Part of a small language model's weights: a variant of Muon for these matrices.
MLP neurons of a small language model. Each row is named by its layer, matrix (down: output weights) and neuron, and shows model dimensions 128-255. Each number is 128 + 32 x the weight over its row's rms, rounded and kept within 0 to 255. Numbers have three digits each.
A block is one neuron, or neurons of one layer that tend to fire together. After each block is what it responds to, as a language model described it from the Wikipedia text at the highest values.

L4.down177:115118151093104136136137140143047147097141066145144154118077085131152094174131146174124118113186158129063127172155100094087099087088159101120134079086079100128065150109091111120131109153117160118169067146182137134140172127103072162087170118111090106089141105198168124108097157123130129099144151115106142141110134101166155118113043165201130149085209113079095065128121135137154173129130
L4.down295:072129089107099171165129130174135130108066172090146138153100145168101152156145116144132107167070128132199126162161149178124173081178126101121159120084109154108080223156125130140138107082126175144076080126108135163154070145129150102071110159148060094133082137121167101128113095119169108118142132149071163148136151124097112134131123113147128079111162179146117142107095120190128113070054
L4.down385:160197143113175151179128119151148103163129167166147135155106124132144072128148107155137090113122159101170080152144099097147069136066095092167110085133102118172124133147145101150133122194159155146111113159113108081066068108177111125117182085142148152142157121187176071105106140172109134155138085102120173128120133158142142124130174130171081094075127098148078105130167096143135171140091
L4.down497:111163081100133130125119115186142146181100082145132135085149143132097123143106141110078089161103111180157104111121144180111110121153127149090123145132144158155112134088157121146072126135138070128132143141108169143070159077096135143150121152178105136162122108077109087112109094148106114143159084129130163079137140153076115185124060147099087102123121170076144205127146076127109180112096
L4.down610:154105124136067133194168176126128155137146191078092108126066159137213067151140089106149116118165125111102212128164118119141108122153131106177096175150151111181116143112138054163115132083134149130134115123135081138131168102142124061146085164186104131110145098172155140146079123095097093148119099116198093084104063088076126112175101110140150099159153097114113114126126119106136102084149
L4.down793:160099151143128105116150110113060164071144094133127125115142148155148151087136056098139174153143129106131124129139146109042132089174162153130168094129086114137136160129132137140082136090108130099136187148145148199016068151138089130099003152135178126142092132131060154092170203109134197053128147172161145134122120131116115140103198167110102123169105123096089102122123096077139105144138
L4.down1085:164134204144147157140097135152123149106105142089072110133099143139162123094182170182123101130165193126144091092131144120108085147169095108193131159108152104152122100119100114132170095091155140120172133141181143144214111171143154090113134132089107126152151121166139207175126152094146129101074132097125124129155109112151073093114147170143165192108202133149101092134081107148095060173135
L4.down1297:181189079148165151057135125130096111062152174144107075151160142146180137189095116130141102105153131070119131119129117121101170145132142173103109164156133156130145089147185144139136146134133092119135161093144109093178120133077085111141117099127133087113069129139172152178174149131133093165111156168138128104119105094092109162131172135163183104143121114136071127141126095148172099148064
Responds to: Mid-word verb pieces. Word pieces inside verbs split into several tokens, mostly after "to", "not" or "would", such as celeb-r-ate, contin-ue, pacif-y; also "and" in section headings like "Background and release".

L5.down1292:157128095063149104138176111101089128154103107121128131093157142115138120121124099150132158101144087104157101142129097129142132097132159162103090092144154164112118095086139122138163102145096092083114146115105134153149234047146129157127165111021104068136180160161140150106169173093149103130087134141172075139091135171102097059076160152120165179133114100111132091125110124098094131130092
L5.down1451:158114132075125154067183204159141142144121146102119086105118132126161150035177115132133103099172145037094118101115136108131117152094105134134133165066103095180116140097089119149107133081127120108133149074113152127116136094114172165095143121105056149113141113148102137112125135135115182188164170128109125076165128103101146111104147106097123153081149143120131156156120101104200143107099
Responds to: Reporting verb endings. Final pieces of reporting or action verbs before a clause or object, mostly speech verbs like st-ating, st-ated, sugg-ested, said; also decide, wrote, awarded.

L5.down159:105168130154112129120155052127140148147157138085152149109079118186071167166164119127094093183157121087130136060093138175133152141158159081143107104115106099137134132122108137120134113118115085165123164086075075128130133092056152074159142124082121141175128087113141107122135173137173057094155156116096141138159152135154144105139103125155128157103156133099103159132097180101108148042084
L5.down1492:119191094154129105099146118094129131090110143090066161173131127109105180126096085083138169082127154130159121102154070131090189140167155118198072150150126117197206136137155147187090100138126151112055111088115108132164111102109100160142157135080161097130102153136079078093118122126115158154099141099108111139081166086131092147165116106098107165121155128086163097141098104107131123120122
Responds to: Title-initial "The". Fires on "The" opening a named title or proper noun mid-list or mid-sentence (The Guardian, The Wizard of Oz), and on mid-word pieces like O-per-ation, L-os Angeles.

L4.down127:135067097121151096108157157126131110136110134127165055126103130142129140121160148138065215110138168075110087195147112116135072125065139173148132097079087094161128143095127138093163069126201092110157168078159140142215182129106113135084173123088112137119089088130079168134153099138109169162192107165080142136107072077125123151107135119132096109138155106129117124106126112122098092115126
L4.down188:115118098140203105118053118080130100104160124161081114101120146084182119160168113093109161143132136131149128179122092096126132126123110140123058119137146158128118093097200117065130091119065123115167180124149080146135136120133108140142159102093187098154156133099082214104159119083159146126077159151090166123140103123157143060068075135112176153142151078014146145150129201146103148128067
L4.down427:124161067200116182128080115159134130095121139108127163089112144109114153164152159109071103138119131094115100148128169130093136120125100182120090112130133107135223122178171150101112142145120164163121164135149096108125124148119116087146110078090094078224119079110117129088176146127135114109103132138203083128097148155126053107158128138127129185144153094163104186130133158139111075084088
L4.down639:170143105185117070150192100094139114129127147106122086058126181116139133129149159109130142106129186060155092127106088083114128097129159167174066119078099088132176163149100177139116117106192093119109175141060158088160122173175129083078099059089062156129119171146080162136137171152104111109148093117084133138101179145117091136160221092105140160126198165108125102109128154140094073131120
L4.down769:119080156150227119107123070108109085139112174112158096190162124171132138137167077127150105058151134101158109099102162142081172095176084130189120100102098092142145117097082119118173122143104092117167148155132085188093110154095147156144099163094167134156079141107117152091151120157113121140131145117120156166097165091084090138109127184084113095120129137132176145121182097087083071077109
L4.down810:160156165101153100106163133118129122088094137160170146112129136088080134099171134102139141160144134097112106152110102093176170133140131156167102073089103148204154111043183079148123124117138135120130181164132153160115128139060074138119149101116160145122123129113103178134181115119078137119078132149133168148125107120137140130148115109119144183132173142094097148104046165097154134113117
L4.down1170:128134052064152123138144172102117148144136180145141127112170086194087091097069138102127167131142121103158155109097183126148119171135104116154127104122172146097108101120130142109099127117167096130118090101100109101122109115122171087116125163105130117163110125090126142157115101103167092113154169055139161169178123135127121134171184137137090117163173151121106086126178154118178136095100
L4.down1224:093116115126161142091152042102178126147133130112114158143128083218111140126101158143174060137110117110132137122095106133153128126161150132183146167144154162182094103087087111164155106117077138116141070161168123148103136156125106113075176176123149130164138144145059118131094138106081168157155129154158192168151105151142156138139084134117106057174169144133140158147101149080147127132110
Responds to: Transitive verb endings. Final word-piece or inflection completing a verb that expects an object or that-clause, such as enab-ling, allow-s, sugg-ested, announced that.

L4.down309:096071082119116099126142133110084160112104102089105095141123095098142112104118119167188108126135099074200163144145076090115091178121097102102112116101105115131092142034149155102084124115086120074110151191137133102112127164125150134104126147155122138121128188112115106195147111105165091171188162105102177125120138066069133141117141066128113105130177134126111108183155047123084117149113
L4.down921:139114115089130090173096125112068044119100166149125061087130099100170136144102122114127127112168119090122089146103167152112093144190200146184107144119075105136139087072111139141079139146156117125146126103081089114145148126080112109146129114139185159121152133068113106134106178098160065103113132102158094116167112126114107142122073169140091101122179207085089083149136104046188117122121
L4.down966:181127119078133114093089092142131117127144155081128084071169127147197115075061095093150153137138113160078063142129130131127151155164195178093081157122169103166139071139110136079123096132105092091176154110108142122109127136110081131137061154124111228123078053136152112135145132137088142160145157128059111159090078155097089200180095138111191163110098151147138165161162066086190072070112
L4.down1241:127088099250151094134109099114085127121135151117162103085142081110097127144155130087130218162105120131182111124168106144169162087096113154154117119133148182147110121095139089127070174169177187098151138134105113090095158140121127121163105182137140120146105153081111135113113073100157151073166127188126151118164114078105140147052084146092084130110134133102130086139100086172138137074144
L4.down1348:128096099175098112144136165112126138105079061155169171119123077068127144091157205090125105134187112087094127112123102164063207086137147150132128096148143121163170109143112112177199172092144125097076108096109091140129174076086078158125108099072120122150112076140140107111103111097148122168123210169137099099064163096136118101124177098073097177164126131123099086119137080128100143080123
L4.down1383:147133136128116135085139140063145101064153096112104127166099123111139131087115150180144111090094126095104076084126031156103123083120136146135147155118173112104100100103069134175087113100112136112117163167148129104114131128086122109100142054180074088139135139090148150080136075008109168139129114073125174174145098095112148102122096115132110083179107155138121093106124157091103169094106
L4.down1417:096120139145132119147120077118115106135141128116136135138103126112137126122106117123139102099114091103150177188129154099116134153142105163158051139144081111146121145105154123216101111166187158166099126156185130101173091139147188115135120115155125088152148142097133166178153123134160139117093136161121073119156128084133147141139101097148140175161197125160110127148146186136124102148116
L4.down1427:152066137120120111123163144084161103107173123088156125171129134140156110094145151129114132118152184110140145086106124158088122134147172176210121167148095165174125124060133153133145160090108145145154133074154138138180191104152126098166133130151129130136142170069127170114148129103147092121081169136143117126136094105133204095149124140156112126174129177055083125123149175151154113097132
Responds to: Paragraph-break second newline. The second line break of a blank line between paragraphs or sections in Wikipedia articles, e.g. after a sentence ending "in 2013." and before "==Playing career==", or right after a heading such as "==Career==".

L5.down598:154100113157156144134084101123117149114128101173143160145116133105167147098127172086167142129086131177127176139187128117087136118063119105116121104093146150123137163145148077066133112131140098097107131063161155107110099128154143082109081169154106129169135101153140123179113064138060165110140102146077138094153122109124106117122042107149106094138144109178136138147097141134066117100162
L5.down818:087130135142141148162152106185158128122148122147149170132171197053193131155138140088154098137153056080132083165103162147115123135080170126169142158141153085128109136141149132122111148103077162149120121131106174129175133166146068094107124163125139100105115130081127060137179112143099108181088135118147103111094138153159178061110140210107133153131150133149101100130079128148176152163095
Responds to: Clause-continuing commas. Commas, often fused to a word's last letters, that end a complete clause before more is added, e.g. "yellow, but", "battle, most", "sunny, with".

L3.down322:140039187135129092137048106145101112188119142131141132109105078146176116086098125068164104113145116085152097120102158131159127105171073189171135142083143113155177057141121124098099149137072186128210131148171180087122094123122098145112116120097111115089188126088203142163120124092104065160148162134135101104122084135140129127113140187084076121131204132101068151131117089114108110154120
L3.down323:116120094088091108110127119130097056138161145104124095098153144198126124163091108105135120125140101116148152137117162123116124137132115159225128097158109106128142116161157139182101113140115143145207146105109119132078067159092136135138100091122070151098087121145128173121162119145162117088124102138161086097100101095091083096146091200163050112129184100111060164161121150166153073127105
L3.down1359:124122182110130177156165137097131175104097137098090134132154127106088091152079117144136189105143081089103064122140136122095078113227129125079222063103136083107077141159182169109090112150076106115137094094146122129189149106100130157114145127093093075151109139140212078121127163154139146074136150093113118131112123146124106118176101101135159130108166141143194137135109074110089153085156
L3.down1499:136117117187142104163130164147126099136151080156098080079156114121092178047103100125131126093170093117068147076170112154122102142103161154166166133105147136177106125048093100133164178127139144114142182132057109090142126126156156152184106151052112067119155090115067121162117128179104128137117147121156119114186086082076096099076138155114132146136173110199126151075138110124158165136088
Responds to: Clause-boundary commas. Commas, often fused to a word ending, closing a clause or name before which, and, with; strongest after and, as in "and, by perseverance".

L4.down137:168108162082114119130122055101108115144172108130098161158121131061123167116102099154156127122097082163156110132096135141124117125089165134221167049123097101146117180114124114137136122199117095095181211159122075122116121148127105112157101143171104093069090128147155091123157141088162133132075128138081178171205116117130180162081138091139106154087163138097122166106127186137147111169108
L4.down146:116122138125182077142105117138096189097154098146175128124087131138164161130142126140194084119178127100089123133127143151138147157121126097154106126106029122148061130091120068104071155112168129083099137131105106153095068152181121187138127055170124170139153099107193185137118124110152080142160168150099161121163145125130116101093117139084135139145098147140087140181166163063126141120124
L4.down489:162116159137103109145134150139068145108155110115143154154115172155097181128139092179133122141103125073115122181133098160163128116174099118103133124132169121071090138133080106097133168153084133092131094159108096119051107133174105132159136097152130135133154112112185116131104098122155104164064127148147145136079034136079162157092174069150152131109078102069125097163121128125170117071081
L4.down683:081089168162128118089160102117147080120141106117137138101138091145156139147174161121139088097105078119138111142126113136147180123078122112145127114112091092134088134129095091131077119128103135070148137110115111112133073056214101125098140164075083142116137088142178161132147065097181095089145126147112086118183161129111066108101154138090155137099097065083087132112105121089098148069067
L4.down689:128123082133159177099108051089092155143113081123148139114090137140070135117094103067100169095166126108171151090118164141105126177150124151056140137120102148097119095101151106087123151208117139071069082153138152154106086100137135115149105172077120078116156125068131105106128110136143110156121140088095138183156084148132158097094146133197179112106172166150118138091184119130142101118114
L4.down842:069168085137078135168088116135139129126105061118114124132125156138159096145147084103165120111080157077146163142055141115094147151158118159182091110081164168153125124093066110161100095083169120080121153131155127171103149143124122131119140141128116120186082141155087142144071138136145106163123101142101065109157112156100126107143117148137057080088081106189121131134165104167125149090123
L4.down1132:118107146103096165128155117102136084123099131164139048112108092168122100101114169108154087122111163102161122127074060124141105127045123143158146098141142165146152102106145086188079077111165098085050151093129144088116112161126110133087201097127148148150134115112127113112125105084115121155145072135080073155128073103109142109119123163152070137102140165078121102117134144110130121144107
L4.down1406:141075096108130122094185111107071135119139106101157105116102145098114086101114136146106140083162118091128100104089066164125097125132139152181141128187070128132140111093118150161093170141120128149097210108073117082064078112152103156135091157132082122112072095173117123143120128146114148107148062179100052118188184139160106156160102112142120110120211090082152102137163115100104140111120
Responds to: Table row-final pipes. Pipe separators in Wikipedia markdown tables, especially the closing pipe of a row after the last cell, e.g. "Total |", "Results |", "26 |"; rarely list-line breaks.

L3.down152:132134157099138109128159060112120143086176128162189123125124159125116171095174157133095099144126113075130110120140184094093134142144144107179123190096138182136138143157070190129173082146132130190173127117111074130071138095131178100184094170092128076108156166107106090092082132165084177152057124125111136110117122133107105072108129077120197172151088148084174068149129127114111119122072
L3.down397:150108151134178137151122155099069154136109109091111110091141130096149106113106113110127154116131089129088107146102147143126096144162115091083101164155104141084185170086130153144173172045158117156127152137148180122177157121123133024080136131125125116124151107098094149092114158141137176167094148106123069098159162152163133076137101112095145162103145156156150107103101136076100143102177
L3.down889:173123114135102131135126106102086109152115098162174124163116073161146091128167182154134152127106063107077136127109119111091153135084157101093091131170186123187111062182087136114077106096136095105151109085140132102139145148115112063160139093104141148056121114141096150126138121118128075124123124184090060142169163124098107072151143164127139121084133143186092099075102062123121067173080
L3.down1242:098196132133127130127090134133167178147164132171172083117133188141149128144092172106150132150121094115111162080127167119128132133173121182110152066096141052161096208100080115150103152085113176102071088091122179115140170109127087149049110142118169123160122136164111168141066173097140119114086128139128099102130126083097119100141170130129141102166120114160128136180150112130117141139191
Responds to: Determiner opening object noun. Articles and determiners (a, the, its, their) starting a direct-object noun phrase right after a transitive verb, e.g. contains a, showing a, explains the.

L4.down701:170104088075171120066114148127098120165114140119092089095160145133121192107142120145129182089141073089134108126174137057121084107131114182115078131173113125165163149038099135072150089121138130097141100130175127103129099192143084094157197132136123113149132106117157133117076103184163174121128186088167139130118139115151064114138142169138150120154119131119107140154162114139112073093140
L4.down770:123094152100167092131115040100079092149150106126130146147133164114143044111129110200117200190095156103090120152180106061116139141141150131120087181148112122159162119129151156137196078121132102159172127077083093049172125165164198171123098135156142145161134135133109126124168117125076095181152115175151127159117114103118124092156098141079128109153121113119169106082147168074125174153117
L4.down1026:123116150128143137143098110120105117124119137120075126122136153125163127097078104168134174148142079101095144119127152123198121077114135125117047155072077146108148145153175164139137133091144086124117134133109130069191047140129116135101158168080146118142143139089103057102062110152126120083193083122152064120154153173133095095114074165043090107122081112101104123108123097136064149088122
L4.down1041:099135149150143125145117109109118102065141103115124146172132133128139133112123174150126076155098112146176163150060085112133151082148102115184094121134089168165089095147081115147150147115212122138096149158060114153138101163120102120154176050095122109143136114146173151106143163104159133139086108105161102119161163143024140125176144116086147121131156082098077128078130156153095031156155
L4.down1173:135111154104168151122150120055151128132133138120123139092126121072142122116191099102110113131143127121127159123097108101133166110178103102114086148119128112174093126080105150075118163113170165125115100135153136055151101107087120168117170098133160104088156148197130105073106108128164154106102182172176142115088104128099178184142086069120144134092139142148106104106129090110079161168143
L4.down1412:155191147190157086163092113106180153089143130140085067160064148127111119157118125076090063112131152105063116134135207122141170121174119018185148093118207119124115151118073133132132147190128095119122129116138127086125176112132147142132119154103099120127134117134090106136144137120146158115123106160159163150142124093132141156074073119184098130135088067113091177157123129198096167146135
L4.down1489:141160141137130170103123113105144083107175133082158127147132122093145121164115146062179069108054127167196129124183194085123125091131145113095074086166121156113112147109135154095169158110133158131109115125128103131114116087145126093119162107131147126142170127138093123098102139125147153144128158144144086212126154143063123135110168082153146125109086129111159114132122167074156147149144
L4.down1527:132140132113136115132108104140113082085090084149097105091145109107171220149128121118118096069123120128114156155086131130141213081102093062106127134117157157136138098111162131125172145122168122131125074124071165161135130117138120112159166104104077187158141146064164135093146067136109159117149113110128080068104135147090158114089125125132181108177100159078115115129139087086137137119130
Responds to: Article "a" and word-piece starts. Fires mostly on the article "a" after prepositions or verbs (after a search, on a rampage, led to a), and on short pieces starting a compound's second part (road-bed, crowd-funding, Stock-holm).

L4.down563:150140143150150109065193076161098109092123078154141072132071113114115117149105138105102136156132106188096100155079125062136162172126097120152140043058076125136174143152130138164129076082157130154141115144068124159137136103086116162111113063118150197101095151198107042117097059206145109099164099196080147221127108128128129101145065123126121118099099131116116119125138154195123079114127
L4.down726:091163168120140131121094116084160159182105109153096188171137087069195057078101090157118141101109083139185119109170193121122097191071061119098160152062116132164144172126114128156111141122093146117119100130107121091111136138128083084093093147153119153104185082167132131152099121128097110116158088139101128122117086140172119149153102090089097109128109088132205079149151118108058121163122
L4.down818:155104131085162072152126158158125118157086147107109086095101133102133095132144128142092084136070098161055118104150135110121132119103051120177130169187121093135157166152107107127116165092179095158184107121115137111080168119130119156127142063130089077088126082072131145090138129065066161119095139136145084100149120115102167149132152172181112110176117153114100126133071113080108131152135
L4.down934:139166119127119144121084112134166074086193071103140127155074082146085108153176124165103164136154060127168147087204098154097170132106137149071116143133132097187102161138117142121099105159084137170103164155165141120126113080078107110083087194187130147077191168180126146097115157200128113116090118203121128162063079134145121146143116100177127104133131128114106193079109118118054173040130
L4.down953:111160126162094134079113114114043100148191109103123066130109102127148127083068130130106133142041053129153127123054125098175126118096127126135095156099126135165105119148117106119137099131095161127149179144132132082039122176129144180140120086071134185158066100137102121150129111174183123092160153185092069092142142134146103172128111178036104075105087159132097091081130147103152120164124
L4.down1151:133132144179131112081208097163107150105141135116143184110081158178185106143201145106073111116153090107138155140104154203086172167109128147105131156176140114098139138122186152185103138163078105143130116148103112073148136120122157133147120151160140106200149155117113128072132122151146154104104109125137149107144125081136132151117063178123106178164161116147136099080109109178174105119099
L4.down1235:131171125135158130123124147100082120110155153117134176048100093098148155114126103121105091101094133139162111189171139128108141114107149131100128142143117083126062117121105084120147091137140111125087114088185085176067184146109121132119121104134124061130098158116096189144140126139135093149114162122073109181103122129114100142170113111067107096105091071167051118103165110083114172081126
L4.down1282:079130146085145162108077114147185110142137101122117127108119134151111096122096166171191123127176127145083079129134159133137156125063146156164156136141078128100080129163083128183202139104135159110164068124142096055080119124091083136135146172123151147153102114144087167157138138144147113107136141151132162128114118044105142113106161055169126051112122122139144084147170106131196149151153
Responds to: Clause-break commas in prose. Commas, often fused with a word's last piece (Swed-en, Cliftonvil-le, year-s), ending a clause or name before and, which, where, who.

L5.down1137:113134110103110143154094101145087030158063142109138147118136106122145068108097115054136083064096063176131146217095055156083116126105156157120142101171141091112154139115155121164135124132128099085144169159104074102124128174191161103193148148139169076106055145178114130122130154146153107143182082121125111178127108134120129110106153132182107114121146092069087120138145075114162114126174
L5.down1174:082105173090128072145121117075072151117110071114131132150169158116085143136162070133060097172109154103148099096180168161146137194087203081085159146079154106166137104083117123123162174134136158147169116056136143120139108100140141080163121069111107111104122085109110180113072161134139121117088143137135152117150092085100130126102127099131136110157166115177131163111095102098089081114127
Responds to: Markup line endings. Closing tokens at the end of wiki markup lines: trailing = signs after headings (==Legacy==), final pipes in table rows and separators (|---|).

L3.down799:124104104084174103140155139112089118164138121093133150099148176089173136119171132156108151103179130099201136129153155145148091112112135134173120142132105142141102066168085093154136101152108135133195142114113084111111155123146146164085152134148089138079147111103158129116109089076114103164128141151126141104052131133140124095141126134092124140090173103126124146120140156116063097107116
L3.down938:126087107105139123077088131152120111113156160075133155136139126120174151127124091153162137082101106098155112117137157129100163049120148158140139134096129098115090229143101079119146135132178160105151092097125121115135135089141149138152131093169147108131102154098107166107084134045154118132145141100120130112176112091131153167118065124132073096095161090183095085095106103152125101160105
L3.down1189:109101129092133071132124178125132130127157114102094159092159125073140121093158163080152143159163127146150092123115102104125177135188078136190106111146138121056112166052116102117151091132154111212112169082138145147183144118126112101075140186099100121142162090107122153098183141128080141129098124127140145129077135113197143197101107138051155137146152071149105122118121076140085131103161
L3.down1201:125157102100191151098175074104111100138120131080093088089146116092156119110144140173096123128102130157097132139123087049159107162138094180124131131171145120118133094123163148135129127103133111137159116090140058136134154116093185166133155134113096174120172109152131174169143121081149148153144194137202047152152167121144114110115090165120193148117209085110092121119132156085115124130153
Responds to: Verb inflection endings. Inflectional suffixes ending verbs that introduce a clause or object, mostly reporting verbs like st-ating that, argu-ing, sugg-ested, conclud-es, plus "announced that".

L4.down81:175077079140120124138073084106098103118115129142112065144092149168073152115140150071105163097090087126130070100100120124121124116102101087134119160134144177160078102108172149157144165146089174150121113144118093079150137177106153153105111117102124078128106146119090108082086136124121087099200115089086070106143112068129061120124074055108105099143174148101086107109149109099149094156151
L4.down109:146100106089113140099082161151131157132156131068134090187134133173125153087120154110141133128083092138138155126068150142166150108137118108168171151085156134111078123209086161180125090211141125152108165132168063133128154112184142171099079151121119131112128126131086109194124135103184153133184110143077149104130178155094145100166076112079122124103086112203096153108132135127127113105119
L4.down491:132118089116145119134175133133142102123090130148146150157171156094155103117144169085156143165142076114156155094171078126121126175152088090150130129141106115126113153143138149113109153127090102153103142098137132139123154145118119135084105120128188184174144120160077132099118103121139155156102109154174127130150042107163145137110156130106112165150105110148074105141131076130166106072145
L4.down845:126162160113152122058129138122110147152185144148094088122099153183182111108107095146152122172110098142175113154130137115088107118144042120135202179106182121137166108089118106137118175165119147129136144111128156072184117138137150073122143187167138150159103136105086122070098125137204128123177115104129117175063075139113105134131110183131109169150068139137142135125113167174143131134105
L4.down1270:098132097109101173065079194155157188156139139143099111131146171137142097102163066144112172116127113135144141122135142095196079132127148117138103088108164167132130125127122119132144102131179118158103169145124107102097132161096115138133132161109181120156119106105181098121110159122106110123177114121148125133126148097065157111191173145099078103127176105151122095156140107118100110127122
L4.down1304:111120134123151112102194146144145152100121103161116073136103156120121114137134124135072071131157093090159145159138157104118143069153162136137048130104132129128111162126182167078131205161133149171121144145105077125103087142122154085156171110147098118067107100174115170084240127182162066071081087085136074137153170157114103135099102129111061118170114140124091137123140156112076176115181
L4.down1329:182081147168116120060125161175173116119199168107170089141143152109083135153160154145134095126126118077138030098177166093168132147124105174170131125134118149130154098178061109137126120141136084102088132178096103103115116131125120182100137066142122116140112150153096134123110128092161136170120093167144188112140097137100137136093109141125112092120151095139113105126111112106103195146154
L4.down1424:166136086133140101107149109125073092097128104107145115153089101103142162099199164169116146143114140096132101145138108138133108103155168113164140083154120120159152097088081144151187156081139121115094094183141190108112067161167139131117154142108147122135119161154155043119102165184150114095105116074150121164174082154137125148103125132132111115110149179116066090099107126174084107141097
Responds to: Mid-word "c" fragments. Word-internal pieces, chiefly a lone "c" inside split words (per-c-ussion, up-c-oming, Commer-c-ial, hard-c-ore); more weakly, other fragments and "the"/"The".

L5.down28:193056113146169084125081084101128117129135157106115130146181099146144126110121117191156122129134172120183197056106058118175107124133171154121126124090085041100170132082166145218164143105163104184075110094169125123132126147153087125079125098161176185087098080114106148150109137122084124142121078092075099128125141188114088142112157091144099232130179118110154121168071092122107120146131
L5.down1074:197206110082118094103100113156116114068104116171161144172124113176138142096167184094155110145133121072153140108082154129159207142202103149177132084145143127103085112107061127144130096126167143093133180184143148133100113176150102105109146171073144161169155138125072112119148115132132131123137095110085093163166180135103122179146180118108116158098188116092093089098151107061127158106162
Responds to: Transitive verb completion. Final piece of a transitive verb or verb-bound preposition, just before its object, e.g. distribut-ed, en-able, hon-our, communicate with.

L3.down389:082109118058132112133148089120134144152125095141105137167119134133178136113091117102143147074114087062057172069106132175114113093071051118142116167140139112099130102171090105162050062104099107176061156157110129107176068138200107118111155120133114103148103062120062108151153066158064157085137094104141110174126165150075125126138094137129172122058097085125098175157127082087113122140173
L3.down545:101076091060111091136060179121120131144134047123141176152105099097120106146131097144166141161173042178142145079119116148140060066035137115104132084162125132145109120147116140164134143099122100087115149111154093152116095151151080067096131153142121180126110140147120135117146127163151121111139138133147121139143167113144093149158068104116147133056131058100115149121170146178103176162130
L3.down601:085070129039114081140129108101163124090111079135117149148162145176077106204153121148091056154090116112105188126162152119094104135131114114079129124190143140148082118133119121137064153076108148051045125133107097164096126148130151165109112156122106078118123104074122123177156115103178129087134151104165117081154154175123087121113104096142153143138072136130158087144134139124118125159136
L3.down953:120053140116100108121169204129078179136111077144140084155104140117090124090203140161102094123111191170057135140160187139121023125099166144137145138151134150140140072129098127141190144113202162135171174078134108127141123166143127118111114154100106087098129135191123151064159071092170147122091188177193121134075148089167090094120127084086117104092114147129177144128160132091072090172149
Responds to: Numeric stats table cells. Pipe or semicolon separators and digit pieces deep inside rows of sports statistics tables (1 |, 4;, 9 in 94), plus occasional mid-word fragments (Duch-y, S-aig-on).

L5.down793:145132121058122134098140073146144139133116117173086079142107078075153169103098168083166107177122116185126129136170116148139133148113128149150131155149085115149121096078108154148100045095152148085060173103176137084077145156128128136133163129094144110177113116079143156175182093087185076150145062117118107139135101119110185139093074140126110103099144197073153122135181144057148109153104
L5.down847:124106162107190115117138166091164133134136121160157123127119084106165118108087122046152134129126174131142105157167200107136171155118168113160084130127121105129135080157159138162120106155179065137169116093118115105136213151141092167110106099124138077149130071074153157182140100079122076109181157117152116155095102130119113208143123172143098151134181104105100128134153139137094200124131
Responds to: Paragraph-ending boundaries. Fires on the line break or final period closing a paragraph in Wikipedia prose, e.g. after "Scottish League Cup." or "Nebraska.", right before a new paragraph or heading.

L3.down316:190122151112161147127118180114143120085130085112128155152065117130096093105161124211155174122176135096087079180105118072128146126131102119162102124102176118100077096156123077102123118109088093162130145148148110158168062157137136058082102120076152143087097128206105204180144140120204128133116115158146153194052123130145164106140125154141192204121148090200068107101105109098128056120142
L3.down1314:112100165160118164109119098171062140143094124142145151107143156114200130158143117142179098141175116166106134069112053074102078153121112181124210161111145118144171082089120084110122065133135157155208146161123193160154169125128082138074095105126132143089110162151125196220149124082150116074114171155097054089157180054159185173138110118083124145149167137142114089133099082144083093147122
L3.down1335:103121163149167185091174126134105150100086172107160179144129177086152125142148180149138150075138179154104129146107099114127117121132119132150093138128120075091086132122070098133133080134122170105133142130164152115188126138104135119121178110152109136111139160146134153154146123059109150089123116100116095151145102066117200125116119124110143133097197156179104101137104096173070085151128
L3.down1397:138048195133116128089142142143107156116118109095099153135089106091154133109102148200147185123150109138128081168085133117129097117188092088171086159100141128146154104142080104132149164164166171110078121131188111143168084168117150122070117140075047138165113156162162182121163117106130144086076120125122086157165107139103164125160132140103139139115170116190116133095081100133072040101177
Responds to: Verb stems after auxiliaries. First word pieces or stems of verbs in verb position, mostly after to, would, may, not or a subject, e.g. contin(ue), cho(ose), cre(ate).

L5.down246:179090168096159135146147103151131140095096131082128165105157162126067133097135107126127130142075139111142107149163117127133194150139149107137109170092102142160106116110171175106159118121159121132096087171103163095165086110143173061152102116100156135061151070094114143109090108089142202094177185099117105139106128150161155138154086125136086071108063103080135128094124122138154102083148
L5.down1238:119131108062157075163126150155112050097148107174090133099157135128167087124089135122103158183053135097124111191067119131127131115125141131173104151128064167107095131153117150141148170113086135148130091096154152088099133140109158136139151134106154088064137163104101170077103101194074114185171179169167089092162138159079142104079088135195134154140137106102133144115128100127130175116137
Responds to: Indefinite article "a". The word a (rarely A) mid-sentence after a verb or preposition, as in "with a pair", "were among a group", "caused a fire"; also a as a word's first piece, like a-udience or A-chimota.

L3.down416:064146116181129112130194140133154127177155150091086140131139069185151131097141129160123150112159098159168135131056137148096136146186188112054121091202129135150093137146137124113139146105145111123113075105117158119216151117156133111139120120141164173145123103185165107176120140107118152111176140105127148105153159158113115125165099093121156111125094155107153105184182152157041107166161
L3.down973:164194084168144176117185115141087142101180161101119160136158149090096142121138184111108099127119144152097140159158110102140111070140167072111116130076142191145134104070138120152171109102148149086109099156117073149092090093107092108121128138092118177176131159142128141154123123088148088143148185140176151110090139107152120165197138115156168215110164130090174145167117077122112107154122
L3.down1207:129175126153172081069141115124053120177159104135141117128154112137143074175143156101100098116193127056059147110095097084136079131170158140165111105157149180148127076177120118149134103098126096119098174181124098167103109159174115130127120146107110087126082087161095085074140144116132136057093130228159115138136105131118134144096160115132114090089183147108171152124089058132120166147093
L3.down1365:179064075138108100129101129041107132123112134145082096127128161168015120148153143121142102119116115128175104139115136117152147141098147191143107099149135169154190087137115172113114157125059161161097120174202134132136169168082152136070085150135094157148093126119097130120184152123127151149103137092156106142216118141130132104113136184039159142085129107073156141123195133149105144184144
Responds to: Second part of compounds. Word-piece tokens that begin the second element of a compound word or hyphenated term, such as Path-f-inder, space-c-raft, Soft-w-are, south-w-estern, back-st-retch.

L3.down230:131117160117126103176105098140105066157147142129126102101080145152112125100129114180141168171115130126120098126093140148105111120123102162136162144126172140176115131127131126151107148147130142105100140150092148104149143146138155188106127124113159135117167076048214120059116112156138084078125082094156131125166064107092105171128147159067136149144155121121105127132203097082157160129119
L3.down372:134092097131151113180121091101091116110183065104137057156128063084098184094204196149119155162160149123103123111181060161133142141070150147118113109088153094187181133127098125155138129126108110143137112052131094146139152174171110171201111072124126116149114110073121164125129096072147141100085092159161127075073130175100107142105095133120103118159165179110187117051126111163093139145051
L3.down625:134180145185120118104089132115101136066155141124151106141133140107185143123131119139161134113178138093125121111084132143070113133113148146179119144173092117214088097091124082133129120178150078137122140169144145075125147129133111114156123110172150100108106088067113193098121162101163049079121129148101115081149078153101115104052083173140051140153138133099089118170158163103162104166094
L3.down812:151142093146109083134131109103121162088103110130111147176089124116111174123197123161122106067125127071135110090160088066099060081151185190098099136103086186133167148067077098149097123101153153114126131125156096139111156144122177051147172102150134145155243118125147151145156127077096128125061103140159085119109108095145146117102103135155155099128186114099098162152180143099137075099131
Responds to: Paragraph-break blank line. The second newline of a blank line after a paragraph's final sentence in Wikipedia articles, before a new paragraph or a heading like ==Career== or ===Box Office===.